Part of a small language model's weights.
Size: 22 layers, width 320, 5 heads of 64, MLP 640 SwiGLU, vocabulary 16518.
Training: a variant of Adam for these matrices, 509M tokens.
MLP neurons of a small language model. Each row is named by its layer, matrix (gate and up: input weights) and neuron, and shows model dimensions 80-271. Each number is 128 + 32 x the weight over its row's rms, rounded and kept within 0 to 255. Numbers have three digits each. A neuron's up and down rows have the sign that makes its largest values positive.
After each neuron's rows, "fires after" lists the tokens most often just before its 100 highest values on Wikipedia text that the model never trained on.

L2.gate499:091138136107112150093124108120122172110144126116143111113128192223149132122102112106104124124113167139133139112140155075113194099155154156126134121143110108132061186133091059109090155065139120097080076142137159139164151126163161161101129130143161080115143131149072153101119120125127149124125097189182142164165114145154187126162131108143094116128069106160087149103113124104095187087064099204124143166151054120069100112162109167140051172117138176142148110139128101132137098074123105154124120143130174171143138198137123081137144176079116110131127139158106104104095095139176133136
L2.up499:115106150128180121146127106104058143094065170120191100046129205140077104067081072183154141134155117172135149100088132130108140108122150144129123069091089112106127109114132095081116088094171111114140131099081133132168167154158126137165134125175193119094117170115071127126163149151113115125196144179091095134152149107117152110130124204180105090118091125116054125129145157105065129101107122170119095111150112122145130123149141116162075146104172131168137076163069055140075137091079133141162144142140117118125161125108107162055134191119143157126131112114157110148081170128098106118
fires after: "\n", "."

L6.gate584:109105174144156124149139100123123115157163183130133098171110134191130125177092147115089133142145159144134046092117114105119150119088113162163142070147119075102097139138125125120096158061150058105149149133147138135117211134087161151114113149119100138133137137115131131143047131111115126136073152176192158092104187124130183122119059104133098117134134193134151180095205128072123110016084099119169085168159097046100085118147171169136118122156078143114179101219055121202152164131159112157134086126176129127115130144027111121177119115132109152114089170171179134121121138138085176180
L6.up584:166173105108087187156175077095127096152122116133088175120103179172116129109115172086137138093133102101132151132218146131155143144086154131093153134137158089160098079150126145106149168157101132161131168075129107106074160172113121160095097121135117182155076085120138130161172154136106148121119105051099175181151061150133068165124193074131122221083096111131119072132094094100114109165162149162147124187151078131102140179095089122119110152135104118115114159073153145124137111059123088103136100056093129105169116099147055140133140106088080106140152141072068072132086164150131072060
fires after: "\n", " =", " ==", " life==", "==", "==History=="

L4.gate367:118151100154128098089114136140179163100114127139175119148132119150096134106121090163123111111138115104188138110183115169171125108124089176108068119106099125101112118093078113114103217157082051167126129167087121145155124042135086138100144121042201114098113130171145152154157129072102204133090159097104075113153095089112150138137140134103195135110170122154115154119123164120085142101109128090102134072164089121120151095124127123118138177084043169110164165089171126097116167119160125089113058078132136116127106180077093150160101100092169083170134102147166125110149182181173143102
L4.up367:135090141129101091114137104146095131109079139131214130122164157115127135135163079142104108095114108127119142087169126191155175102133084170106079077065111156126161154088090080155139196139096119172115097176085157125170078111159074122097105107090159127068156147184120168145091056105129208188109132113100114163113107163103148127102159128155170119116169126144135139151068154107131142084136110144078146076146152095158114160129143122132138146068069148099145126110211119104094140056150123099084116105113124112132132159099158140140114130069126068148073142131188160121122176181123149100
fires after: " G", " F", " M", "F", " C", " H"

L5.gate472:103119169155164192139137088092098136121134123102141041133099116162166100127073150113087147118137120087160130142146143070157140132150187152074106155099079117080109169177148195100108137092155183130144126161149146151126113141133188159123156165126141077150111104142142146147160147106132116099091156130127136157136123134137110152145214081058151097164102118127094156099162126171138098094096120151051141202213090146095167125085106181117126164159078093126158157165106136126127071158105068106144144114122133065102157144082124112170089101156117116102087150179119067094040166153157114174
L5.up472:127079141175161135120185095076151085118097119114142136095089142099142118132064147155093105090139180068181133097165134130148090170102166130144115134130079137084149122223153157158118164125117120131114155094119178125106171153162175161090086122150115167109088164171150148154105168072135109113009126145121135143098163183159137146104153123118157097128086151178139164134097110151100103121110125129139154143204059098083153108152129130140130152156094158133156135120146114150135126117194082119149117131105060145124195144134129168173116108128150138031166204165172063114036127169149190184
fires after: "\n"

L2.gate79:107182152148127134105125090143055115101180145102160132150131150163161123111100154101095139117134126115168132096100131120144195089131129146134139121094075106125127144171138085156100091057158088147122134136198139171112146126143141191071113146160180100149109116133118169102098109105110179162115127147146128168154155130131085115166094124165106152159146134183080149053159065128136167124106083158071126091121085117124142121123121076143109149085108126120150060156080119071208150034165076177116087155142130217117125124147140109132159083167154150136048163092113148102088129116146143169
L2.up79:124152113147144168155120085157122153148133176098097149100104159120156129130099119135202098228132100112165147098108086117169130084109123071168164111112151090126075108126175085141116136186164106122113149049165146184083093098107113122114111081110161110121156096120164167100118169118095149184224095134136140122146144131105105091067122160158121078119123137209145125130212079084145076135131131120109151130173153118137167140195096085123122107136217104127117125157119125066139193165126106117126043121160182198121129135102153117108164083108133140123159093121115123081114177145165099126
fires after: "\n", ".", "s."

L2.gate327:122115141136113166142136111132108239119174124080195021165128147205181150107077111146116138111125090105198142131142178115156203059071145140105129138122104127096090141131086136131116118082151102162060145100137130149119139137119151170068138166146185103145097062085075129094111145105120118121133112160147100167121133101154123092100116121204107180098106137181107175099141099175127122073118143130107121114150062125093121078114156130147091171107156129102143097132140124087151116083101109139121085134153149163153111082089100088146140115107066111109112146160145155103082098131140133128
L2.up327:136101120190031142139128141103086145088123160073125102111130153166137162089122102169219130128153089144148146097092155141158093107100103134152123078114080144084103110131142094105113058131122120169070089114099125149087130155158148104060172129097149145061116113107096138111094136106112125183193103178106094149148108121127138085150095166237104112109110104151152124140149077121052099112116102095148112082138111151111110122102168108113118149101160102174119105115105103123142191073083127140135100089151111137192085109094171079109104119121097170163151143115115130113131177142160108162
fires after: "\n", ".", "s."

L5.gate233:119138168107143106111102092103105168161097121150128125111104136087065161152081155190139143080152169113176160148146184213151145147100133160107030163125099129164139078169131169112116168122116100117112167121083124196152137100114136174114136139122212099123210089138142118133133146164106183162129172079112140153101095073076096123121131112110107120142129130147139122087118147154093142124141112121085107092181097161096147167154114104115152128073117154188122120084065073150110107152148055125114112119141103142157066103149048170144125127172098128139105093084109098133094166200180122107
L5.up233:130123173093142139205108052125141157113093138109135126093081151094062089163145097069138111170103142109111148137126153143108124113125121164157116167068038156133156167147135113081139148117095125103126111109118133182178090078054134107088038104033151133133213141097073151113102085168111170120068087169158111152029123154116102102102108154099171127154138143119124099129157146125128145137182104094073094144102159105132142142183126161177144126085092136144106165051115107106121065095122158141119127117113148160147137076117111095082113102169129166137108102154122133159160131106134108072
fires after: " |", " M", " D", " T", " B"

L2.gate395:143144159110129137145097111179137176156142126126146133104139148072123150108084073116139112145098101146168140135172127162133156166116085145127093142139086103120123129160090114082097121142109138139108144143123076125147135094114135120136116120071165160109170136086118145158076100092084138110093162105103155105104099130138146167096160137155165151172103147156125130107152137138145151094165173101097069156194177151082157164143100115097144140064133165165110185064124140105165092142152119132129081135132144141096110186165023088118125155154131198177109132126135165174142129126185127157
L2.up395:152107185106123179159129059155114143156128124156156134033161223050129158164122089155103117166148122181124169133136130131153157116147155109136095156083064147133132134149128133086129093144093124142116128124111116125150119131133138138176051121091166169143200145072155132153108102166116148127095119115084176154110160201107125135131129178176113121153080129158117099127163134053152169101168182104068094160148129154094109144185103108091147089080118128159147138107149130095104095135131123135131111095056152124083141132111110121114173152177064145155102092094174209106094150120147130129
fires after: " |", ":", " T"

L5.gate244:129095159120122146099162141090160072169151166169118141077149146132198144149125161122143129130126149067171108123171223104169147115106125191076096087125135131113095115145104112176141180096113110132116158099194111079098164141115171182155151140224129123142111122157121139096118110112120129098104105161190170136143142112089127147140168147159063153120076120126123130114173125150112094105109131176085122205176132119059095100175134136164092142119091150135124110166120125119093101116151125159146100079133145089172145108131083126220154136134115138066071146094098103081078104108148244144
L5.up244:140179122151125143140126101128137108166180074155116115145149089109150136137125124094145124097108126124148108100121161118149108090077122173079117058118128105077100131169138151097091134169108084135099129137161063159126204118146115159142124196103177126114062103092077138120119155134103120120143161137148116146120123098098111161147158095068128125190212069103074114080133097154080082128071086129136130145160123167109126173111111100126140105145060127162121134158097154113137147135091110111120125065105150107132096129112101104143116137143080076073156159099121100144076141143171099097
fires after: "\n", "==Early"

L8.gate177:145149139133154120097128155146139137146110083113159120128112091053135101137094157138083076166121151057157160128143185149145074107150146106166130174118162140079121125141106129087117138153138168156157121195158106130122122142151167134096138167125096089154118081122132133149192173113159191070151115168113179103146106168059142125139180059053125119128088078104149128129113121119069163110126136054123161197176098151124097129146103115144128106109140126207179176117067178159135205124196097095117121143158103127190146180078100164170116127123141135146144118100141104131172179122167139091
L8.up177:144136134120145122071126060158098140148073114131124076134097146119109133110075126147109093131120117148127193158125163167161120100137079096093111143000110155158109115175136155139132107115140156129061095172103122129124115090136117099068125130099124039126116122098044148117143152103105177120140124151189140114117154147038101141089123100109132118069135097145171163114156081171110170110147123103129124101140178168096134171129151099154139102168140143119149218118109150152139209136109153129144135108163158132135118161155100104145132175137107182118177113091081155101154186139173149123
fires after: " |", " –", "),", ","

L11.gate590:200145108152144127124128128086130111148134132151127129120145076082109165068079093099110155144151142095111163145157123171158082151172137076206085139134195131084110102140114181088168141139116131137125146108120101106097114101190133109143089159111095132136124108138107176139170135148150145052141139154142087165157117108081105185124124058047235131135146090169113186067081131149092081164126073104158133135190099157099130168154096087134128095157135172114124179098087107104129166200165129100130129139162174107111159201143104126172121132143074131132172092137113093129132181147169090135
L11.up590:172126132077127085119178147196136110169137148129171189101133144102128209110110138157152082093142152061137201150137174209124074146132120156136134106096153115098160090148115121106140138160153103094124150150171117142108096104129099088163099114127111139182202148134134145154126160129110118165099111135110145046137153079103090057114076154052130093105170120152152141159100120132143151141158136093135115125161130137147126073185103103053160101124112151142096107146130099152138145138177154114086125155135147137182171139161079148131113155096088170175175110108120121135155215138138104111
fires after: " |", " 0", " 1", "),"

L8.gate100:232083128110109080100162125072130124091140123133117184107160101156124073102113164145170141151101083138071170164154141216092178083082105231085109133153102130109137113120070124123095156162103160135058133161103144114127169119164149152163122137149100116119083149121193181165150133089145135116173108203139101111129121134135137107098134178177114105118163086134150160142207123176135076174147126093125112127169147140091136150167123132162121102133149138114137092096161124146129091149158182131144140133156064088142101082122135148182141137108192116099097103123122136180144179104112127128
L8.up100:162077148166094117127125151124138111163107156141163141091184096081137116071147103106148109125102106137096141177125139141130099076114146152095118135146159099078104063146152173077137148097112128110147135158119191115072089131172162158181169147180099152130113129094137190069167137130130108075169067143108125168131111114118158192106159117115046105172126136097132136127200169133118111127093171097079118109137164141117116167125154142110194117092138144100122093137134122077157097154085114169146082140126086070096146122155070111179131140129198132154091146104136157171179169140108145130
fires after: " |", " in", "-", "|", " the", " 9"

L2.gate564:086143161097128096132126119175103125110109105081147112125147135166167139115066141110094113193168151118194146197087176095115216102126151134085187142123076123113098152140123095143102131015139084141122138065142147199134122133124156184124156122138182098137097142105058154143093108136142162135137084166211150156141145107177200143160123097119065130145064163170081112098166115145116173111103149152106129149112085190117082105168134176176120144137137120144204080171148102086154117097126127171165095095124106146118147149115113112119139128128129174117070149149100121095100157136124157121
L2.up564:125133153146128116153110109188116111107101123117111126091131133115093146088101100150140122144167114158145190121093104083082118093129141106132192099101115125115096130110161073159135137133176089117102120116099151184163150128155086094190111072124203110125129157129117168116144147121139137159227083155149099152135192067145182162178109135087129126163092138159047130109161115141081155162112113160097093135124133184141121140107107135127109107136193098175126075166157050082150127139124150155109088105155114128137113152077128165078134146133117106148152095123075136088154144118127075073
fires after: "\n", ".", "a."

L6.gate475:139113149124150126162171116113102127133107125123145135149078124158179126118052143067077138108170164131174154107137148124103149141144136116148152102090089122138082149183145121160097117059078163096145114162144123140138118121103175121103093108112215125100148126168153175162061182109085169086066109153124150123119152140090106101142131068083193088142131111150111141125100107114129164095096114150100159112201131134104143107133050123163132143158091146116209081173109154132136207090125103117167100119139142148086160148123101167136110172137103119119111135171120171131097169141176113170
L6.up475:135157118184168136178148086087155143173187099113163077129143120097115124141103113126134141134162129130175138108233096134159122138129140173100092162167171115065130105134128192106119189115136115171138181042113109191073115111107149175123063125122141115091067125171085152152147137102111113127093136120098160114081097073103110140123158091104091191125065146127109156094100122187098121119138133149105129180156089130123129115161065193140145181069108114155130136125124149148128114157085056073123115135127072076130144162116106121134103109153143070161174122172135064128088159158139138059
fires after: "===", " ===", "==", " ==", "s==="

L7.gate351:096137082117147106144145166142141237161133087174123097159063124141155107111092177148151055133148121133135209148085081106142176114106096085137075159137146105140146129160122100118106171067133132090138141076125119171153098140155091147130072118067182197162182107125121139159136145157130125141134126143108094101157093018168116182113130124117138113142111100093128118117138097133147137158115111088144115148141095099088167145203150138152164098113183138150135093166181150109058115168126106090160123100176118165147123112108051117070135112139104138158151111089117149137167146167169165113
L7.up351:073157158129098074151151161124121175137140143171128121135092144162114129139155159092135099123055160157133147160078087059116163149106137085181113156132078136099107175177142075123179157094112139108117104108093133149142076138128118113152099111117145140114148088116137103142140146117167095177130062128093060121141123153122112096109110126121196121150141134097129076117151106117198095170118122112100120167093125140106137197201117103140117206092156149133138129168143131091124060134114102102090153142116183202151169132091094140091082168141136133122126150135057107176159148146156102191
fires after: " |", " CL", " T", " RC", " D"

L9.gate187:161117166148089154132141115113110113156107130149130123176148131043132118132135120103102125150128123148119121117117111119125075111161194166124204113161115126111127104182169202139141187120103152099147171129170097101123098105135125092171115143134081157162150189189101196107213145086176110100142128139126164144104124151072172106103150058152177123162154142112149208126075162084130116162061085157144183098113093132170114178122094123143113105102126150195096091137110136103067127186140148125059112135142184119101103137139125095166094178101131088177124121099103130147145138119140105116
L9.up187:181090134120119162124133119105090128136158087125175121143167109107100171110128131147133116169141144115170109105101159175173097161128074179188125080084147157120167098171089157095153142109096121114113100147152086160084133085110113071150208112127103136172183182098131187143132151080085120122126140124101168116098134134081129126140118085135154134092236101205137174138140063146102200139122180098188130160159126082130107089090085136169116121147138176154148179138157165121081193173131106171094113099140090165112121072087132167175119155129144190201192173142144116170191106214100130137
fires after: " |", " un", " Home"

L4.gate425:107123130105092124130112141141151179098181188157174109143097141109115100158121161134119143092107147136214089128202154142148178109110116107121128148123156070170119128140137158130088175091189080175085100126142108157118110121190143147137156125063189110096141129047158132126135124114066159169172094119175116142092130033117149115141128179152147108143133097139097147125116123155126082079125055149082155159166146160100122161138096082094119138123106192128104140133119120094173095182135103127095083101134154187164113161100102115132103138141118172083126108090114143105120141140149087162
L4.up425:149132132137100150128130067157142123116141141165105153118201156128144116127093119190122124091126177114099104122092130142136136156142161092147130146100098129136103091091167072132141131140138062135067116148052158160123125116087082128146110162129176164087158111107094105152186163170153169147208134097111077155160088057164176097159141135123188122156111116146161130102102193120165155103112146088108146151119148100085081163131076163136143122130062114121104118083176102133071170152154150147119064079150124181145113186125096138125112137088127135133082135161184066121110146150150160104
fires after: " G", " M", " B", " H", " J"

L9.gate107:080144104143123143093088131152095155139125146120134120148163145117090123165166140125077181104132119124139129096154140106130119103149124110182154138104106049181125117162129161128142092150121046136160169153160144148209140090090110154130149184109119111129110130130103126173183146128124123053143162176096115200149165127079165124144101125066172097158156132128063161094118121120135189187111139115152111154160098125137127138116085163143166104121122196182102154085116104108133129144185169127112128110152096106128112093121086115072164143112124081180190106118143202123117117147133082111
L9.up107:072113134122100107120093167112135123144130185114111066082185134111110190197119131087118210108149162147120136116145145092081115055213099086132141144133094169142119128119185120151146070113101078122149155179160128157167066144088101141163145127139108116146149150106108094109164165158145149096095147137097126206142172159142121159111129158127085165143132132155113180128120115191173135175096128156092160116069127143134105118123106136144153137155136154187132112137096099101100101101139169118101098159089128156142113097144177090095156146088095103132157088125169146100083075183129130149
fires after: " has", " Votes", " had", " un", " have"

L5.gate386:100106195158174181163151111081103182112160100136140056110091103113163109126074105110107165153111115079175136126097169125115104155134139161052114110126060142123129139177132121168085152052173164101129136109183141122127155159154169162080143130108176132132099104134135172112105139142103141068106096162121137160132127134144145202151209058146083101080088125136071095104123145127121134075129111115121130164138125128059120108103126180145076136185130107136144141128086126120138123112093072122167137094114116109091099144170115154146092113102147113122081154168109058070028147131142173138
L5.up386:142148115126138113075159104114110132129115166087181127080138146106134093189118145130125134080089121094160113151191156135176145159138153149156089172096107128080178152145086152112100130210153141169097144098092150165092168114106206169090124101141123118080144126181124128171205152100192135147084163091131095143097092146136109120144159134088196150170117126136132159113151067195101106137121115094097176142193076127113190127179049106115114129085083131088181170126162115175112160178217085052080093092127123141146122121126098159118100106142167145037133186182166087124073156142136154137
fires after: "\n"

L4.gate427:120141115067085127133157104149189123118116125159126128150145136131126176087157156211168167131121192108131124121189076168144161123137083096118148124099097114141123117090125137120131143098067070114168144149160096137183114096141127119115116103109128126113153092148158145165140143078104128131053176076130079148113049168087127097125169146079200204120162092143115139146097124128093133139080106156072214137134156077121170125171165127115112179109116151125114152137141089121142108121068131148104063136132163192208146132059110127107134100079120147103176150104129110179179113173155167129
L4.up427:105126163092077176166126161167104165110133115157114132138118120155104133082134154154120084082168179147193100183131105120146082149083077181150102149120109103111111144126134140114147147131107137169162176164133125165096099104135081137144134108106158127161134164169109172131225118068104131182086132120131175172133058097161155143110120132169150103166193092116166136109084100134115121156138166159089167140167148141154191123069082147070107126105104135163085114105152071160125196143132066128172116141149087132118155165113122183057184038127198108153157083081128132130160137122131122113
fires after: " F", " M", " C", " D", "D", " V"

L3.gate379:132121147124161157156118150117176125132103158120077091097065113179094148189085152114090123146145083133169147112094071131096152134138101147141146124138136165143124140145087099088150129125150147125075063119089124138118111097089170128165143107171115060102149149132120119192121102145174168153086145122145142095104107151156108105097115178108087117138140070182143140104199117140120155089143128148133130138138096136155129172138094113120163138113116167118142122103095144086147097070205082099142104094173175150115160100069154171124118140130121174174121192199064129122145090069112198185
L3.up379:163116144104097118162131145114139071154121165085133078064099112129137221116108110149145097087105094135152210113157107111122152101182114159140107157143135153131131109125150074142166143144095141110104102094093107119086076195163140094172144055147083118089171173106123081144129065124206149150129147076128165133089118159133075148106114152154160137176157109165124099135128161214142144088200063099103135140138172134124108106132100151079166166111134175167088180174113105136141115070108093126094094181146161102173127187134168119149144150159115174154157140160101110163137087110109165076
fires after: "|", " November", " |", " December", " August"

L10.gate117:070069105101108114164117088111134112075115143107086096095132090077160110150104141113131133150135171186089174139181134165161044118119171074128104104101159100141063081109148130088156104074094140101124142122131122091139117103159210102139147120194147119115131158139130123175147138138123122167181095177086118071195154102153134083142093141131184076157117088096087168116120130122151126084157068118118146115157149146116147110143138095066135072144174155111155138132142137146123136152170149084114116144139176146143178149084108150121072148139131104139139157149143072115115105142134150154
L10.up117:193118113113126106141076154085105092154115139132187099109134107155104193151095108175148067198178126141101096149191127163153130107116084145167067119079113176087169085159134149054187092120124120136138067163113152153110142095144094081128182129146172077182167124107172142120093137149087167100112132134076117151160110099127141143170124153154212118082171122165139156137104119109083193154061102121109164097136133141143132128144110106135124144131137173147119134096169129088112121120105154124104125108122126079143127222127140110185104174137097102074106134161150111136126131109139131164
fires after: " |", " T", " B", " Team"

L5.gate312:127112130133138096135090114101144116163094151120144146113176115100147187176077125082093117075163173053137136164125232137156176108099125105105161185125097106081121132114082149112116128104129160107154114154151145131138058167122163133151133168162164134073122117171092148108062079141133123140046114135120137135154162118145127162155103139136086092070041115185156085101111144134172142088100113163085179134128134112065102126183083158080098169145097157122177081147123155152181122115106085128122085148096142145097138114098144145142157149099129101074078195149105097147129154089164183158
L5.up312:157142115118121171122141173076141185151217041117095147111115126140133185131157156126154142111142132121109096146168130118143123124132131164165116100160099076118053147133091156133096151170129172191059186124116117102081206097160085197100125200179106126120099138136107136140127142131119132127092165140196162105113148150118101154148163160113121130122131085125135155120090144190078108149114118171200087187185113115102089168113127097167082117122126105170126128082169149104072124183135060111100103123124128093108126121181098087148105121123124087130091178099187097087104134160143070056
fires after: "\n", "==", "==Early"

L4.gate443:106128126112123105111070113149145187106124171148167107152111142144103058148154177145138114157146141112173153152196099184103214193107077135120118121093097070181138168150125115098111189157082081160143158163156120163157164042127160101124159094125136143142137111126140137135138161106133164096085137122138093154133048092087130101160108136112160096135100127136131188094163153072158122073165117144123121116171136093161176168104136121165123144067103177133161166141109110103162130189150153088060089171112169135132125116068084125136069121172159100128172126104095121123131110110174140156
L4.up443:117158105092165118186141133075084151176135192137198096071111117117058117151119097142138116158130093144181122079169108126111112112141147154175132127145091116179120119114117134082108179129139090166169078165177104155151162173139114129082161122163178064064056139201056079123141159152157158118108132082139126140165103080115085127119109121155167130145131152138112153116103128152090168125131119119136159102123124087124141079170078098138136177144073074171120138138066182167093156135120151128145123157103136172132158100150072148149094185175130065172104137105115170131076075181144115075
fires after: " K", " B", " G", " H", "G", " Z"

L12.gate13:139118133106114060130130112146150136120122150118144113157179121121067148066203089154174139144148086155108119153147116158116111121080122162086094119158131038084176118074172136094107129125063061154100138058159079174083075156166151115177185167125100112096091155109126129110115121099117162091077078136097088154147169172082126128159144181085110113161115082187096149134151168112129130101145095117181127112201106148113145092090104138174099103118130102127123103110068103171128119156147164159127133114118150099150186148116151142156112174104136088183114194142103139115152133097165108132
L12.up13:230111113137142117075110150137080117129147161130118139067131112119119123119133121170159095134101098117165159138123184172157090148077132179194105096174136129145086114128194121134150170183171126085123162126170121108153107106154125160153115086103096168144120123153171104083156143139134118087133141143120058118139131084097144106096183119116154061115105159066153136126200150124084106094128134143122056108113144104134094108150106124075121164103115164165119183121126112144165145092089154114176106137102135056157137108120113065170157147072188159101124160041183178106119139190153134123
fires after: "-", " 0", "|", " 4", " 7"

L10.gate612:162046114077169135124096114112126140134119109116162102112213119139135109111047100092079125093135112118137159158162165168091099161103123072117069092143170107128120093177114144063116121111059120154105098149097091115087131061127129061188180103172069149141122136125131185175187170150138120135139100154163121108129111133128163119143084085124114109128157119126127226124095127140078120125088069122171153091174115124155146174135116118135115099141102156109171127098140112088104148190190152079102058119181108152150112166127138162103130136129105100143137109164082099161131187101121123107
L10.up612:180095085095159101121135116152123150170163136136149133126193042122088125102062155127090090139134145122059142112144092195104146151116152132118130101137157147123155113158175143057120181172100161090103100202097102160143079072087129061166187153171138191131172150134144209122116113116166124114153171160099129146140106163090156173132129112107140095152187176114131187094130140136156099099174124145127134118177131109160099148115053114156072102131122159091173147112157088148122086184106113089086108158155133109119094199085035139106117158131123119147068086106118089174150099109090126127
fires after: " |"

L3.gate125:075139175159210098145145087109107142160158091148135093151066120103169055140080138114114172131105147057197136126108172084183142157139124129062145136110094129104127145173167145125112146069189117166145142110186147106164148153164157164130147171094183080112077078134067100115144120118113126074088082157104150163132126085096124170113199045053127130118099091148082145084145116133125123119129141105099139131146099141065117100128112133145167109096135101145163092174137130104171127171144089106128112114164119121108131198136093169175124079138112165088103142146130071085072161133152164163
L3.up125:137082126141111132137140066139119142111121168085136121097067189138167100184071155128117152149138168106156144063173153158141125185135110150101155177058071131081128093180144126168078128130132146118087100142126167108087160142163143140089099103137094123094084157164149085127112140073125127181061128107109177136131148151148135092112161093113186159134135106211136117138123094116069103138123115125076178092187087092117150126124067066096119125136091171111167155109126106175147122121173049098102111106125171105115133139153144149097142123146103160036109175174172099144040133142098183145
fires after: "\n"

L4.gate72:101168230142135126158141138124089174149119058103152099152067128131159087147115123076131139109147096110204090140108188093158136107155169109086133093120108103108115159143116182116118157060122161144143159106191162162090100175138160166075118126114174078126139114115115100120153146144106115088103103141093094151098079055159102146145156078134081153170094148094138097112133108133132141112083132109111188128138105149101150108122123155142128153116138099155169111166121150103162122144062122152090165100041039103103126151147116117071120106147148127149126152144118093119080112129147126138
L4.up72:156142136124152096100170085131127118146101168057138092090101153151087109173126145115121099113141147061150154154149159123097119196126145181110127153138132098089184137143097125168153148167105121129116152156106167170057136157125144156070108128100156124104060174162143096159163153091134146135056171035129087178091122188109077116129116145081156163146095127170148151112153058129151135141097125108118190138111069109111150124171062114082122151147113183110160143079149120137102171155194098072153136147125050163097146154145168150095142098085144124093167198177182141170083147147156173105
fires after: "\n"

L2.gate425:129144150111097175181146078107127105148167154128125127031173185101132165094125157139149139095156134061129109137110104139128098152091112163151116138135152109131130097120099125154098111112172099140164149079158183088053103174155164176118106168153145158112152179146086155145129119079152161152130079167142148101112129202143126144047107091113072121107119159151124098125161137183148161124132172190079088113110123187113092063146015195070127143138164125158084169160100130123143110087147074126145124146091153153145157131182140145149155152128181118115137186128069161138114165154128127129
L2.up425:131208115137116146112141123137114197092163128092113137131183120117116105163084158150111157177147101104137076148149138152156115150122104150090143131123069034161112132172076118088074101112142076178143186164171124120161127119121109158083186168118181186197109115112095123135102157109075125078153134117111072180122112119119147187111197123075128202110108096142091162105090091108134118165097137116191107163157104131100176113152150149194089163091120112144131144055142155131162131088114092146110104128139141135128106162112066114149172144132163168149178149103129118122129102143149123129
fires after: "\n"

L9.gate593:135103091169097127101145129108157085167142095140115089126204130141153127108070128079079121151144118119150059115104127129125102114179164138099130106153115124114101106157135176101157141098078114177136101164145087204139152104132151129152159136142029143150146150091180215105146086130132140110174165162083128136153109145160155141134123165150137086119173152156148130099083127125126116094172069116118155151157085135112071167153199160102088082103098130087147133120154127133115162146099160125140110056147106090135130113085065074106211174096096108128110136127101150079196099141098117113
L9.up593:171105119084178176205117159102143069123058096102142107147185088095121150116111054104100131141108173112122151082097163073110075111142094135163097101105213137128086152120163127085138102156082156072134141134143137117153137131122131108148143125115111151138150165167123110222164146147149172117145126117089095138149114168119104115155103129130077162128141105156106140181128099114148154149072164114118153128121099150120151103158108164139114035146144187167173175136116189101105152156175169089149050104154162113140146096128148187130121196148124116114124094115061154116137088101116119140
fires after: " |", " recept", ":"

L9.gate143:154137119171183132087116183137104126117161169088092131095134102062117127125150146127118064139146104184117120092146075134131127143140128088160135095148149104157094159058147172133113077157126097146140117111121127164098161150109126121140124169130113134161056191160149130156132120105114095054154177071101144163126191121081146144159183096139160081173119116147087180071112131125077151123145192080182115163132127124206141123103086115116118105146099159168118109154153154133160161166180146078117089142124111081120104176134078093127132163136152105171116168128178143136158145148126138119
L9.up143:141143137162108113111111149114148133089118189127131168124123131125134113161088175111088063134134106175098103092149070141119185034137109117097127121133130167179206106076146119141155154129057093128094156144177148157098182107112124087109101083128095137128109140140057123118110109143092105169106177140089083199143122175101097103110184133119111183163141130193158119149157115092067115107106167135161119109093144097125110112117160031089129122158137151160172166151112110072203178160156160072092056162077154157172087102143144143142139207159119123101067142084163154081126116164113138117
fires after: " has", " can", " had", " |", " to", "K"

L4.gate390:175151102100113112170112117091081188140181152216149045197082106113088056130180084204118141127121169150171165162156086130152087126146163126166087134104118107144126142170135155111137134129144100153143103165155113157149178051114118143034146133070151090138132089133147172147126120076049128113116109165153078165150116142093088137123130084112131156122163122113099140130122101079128116123137108118089156137168115066142157170148131113078132114120101149146134139095076127106112104136108162163105110131123155119180101081088146113125107112176180073150155115150134118124136167139102101173
L4.up390:164106081052106098210111119086104138139195116192122145145029122122089090103175156156139139137123153141114149158154077134094117106138150080149135122150145131119146131134141149169156171137119171171138084149195144145141179165150148094072146124141151113117149097169147150147113124100080140154090111163133128126114159165128127113104121100155102148112134108123119140163096151091145072140120131147125162126085160075185124173123166107087134127138134126136089202136061131141123043091089203160068116124088162130144146046147148148078096132166146051092125139132131144137151113138128078169
fires after: " G", " B", " M", " H", " K", " Ch"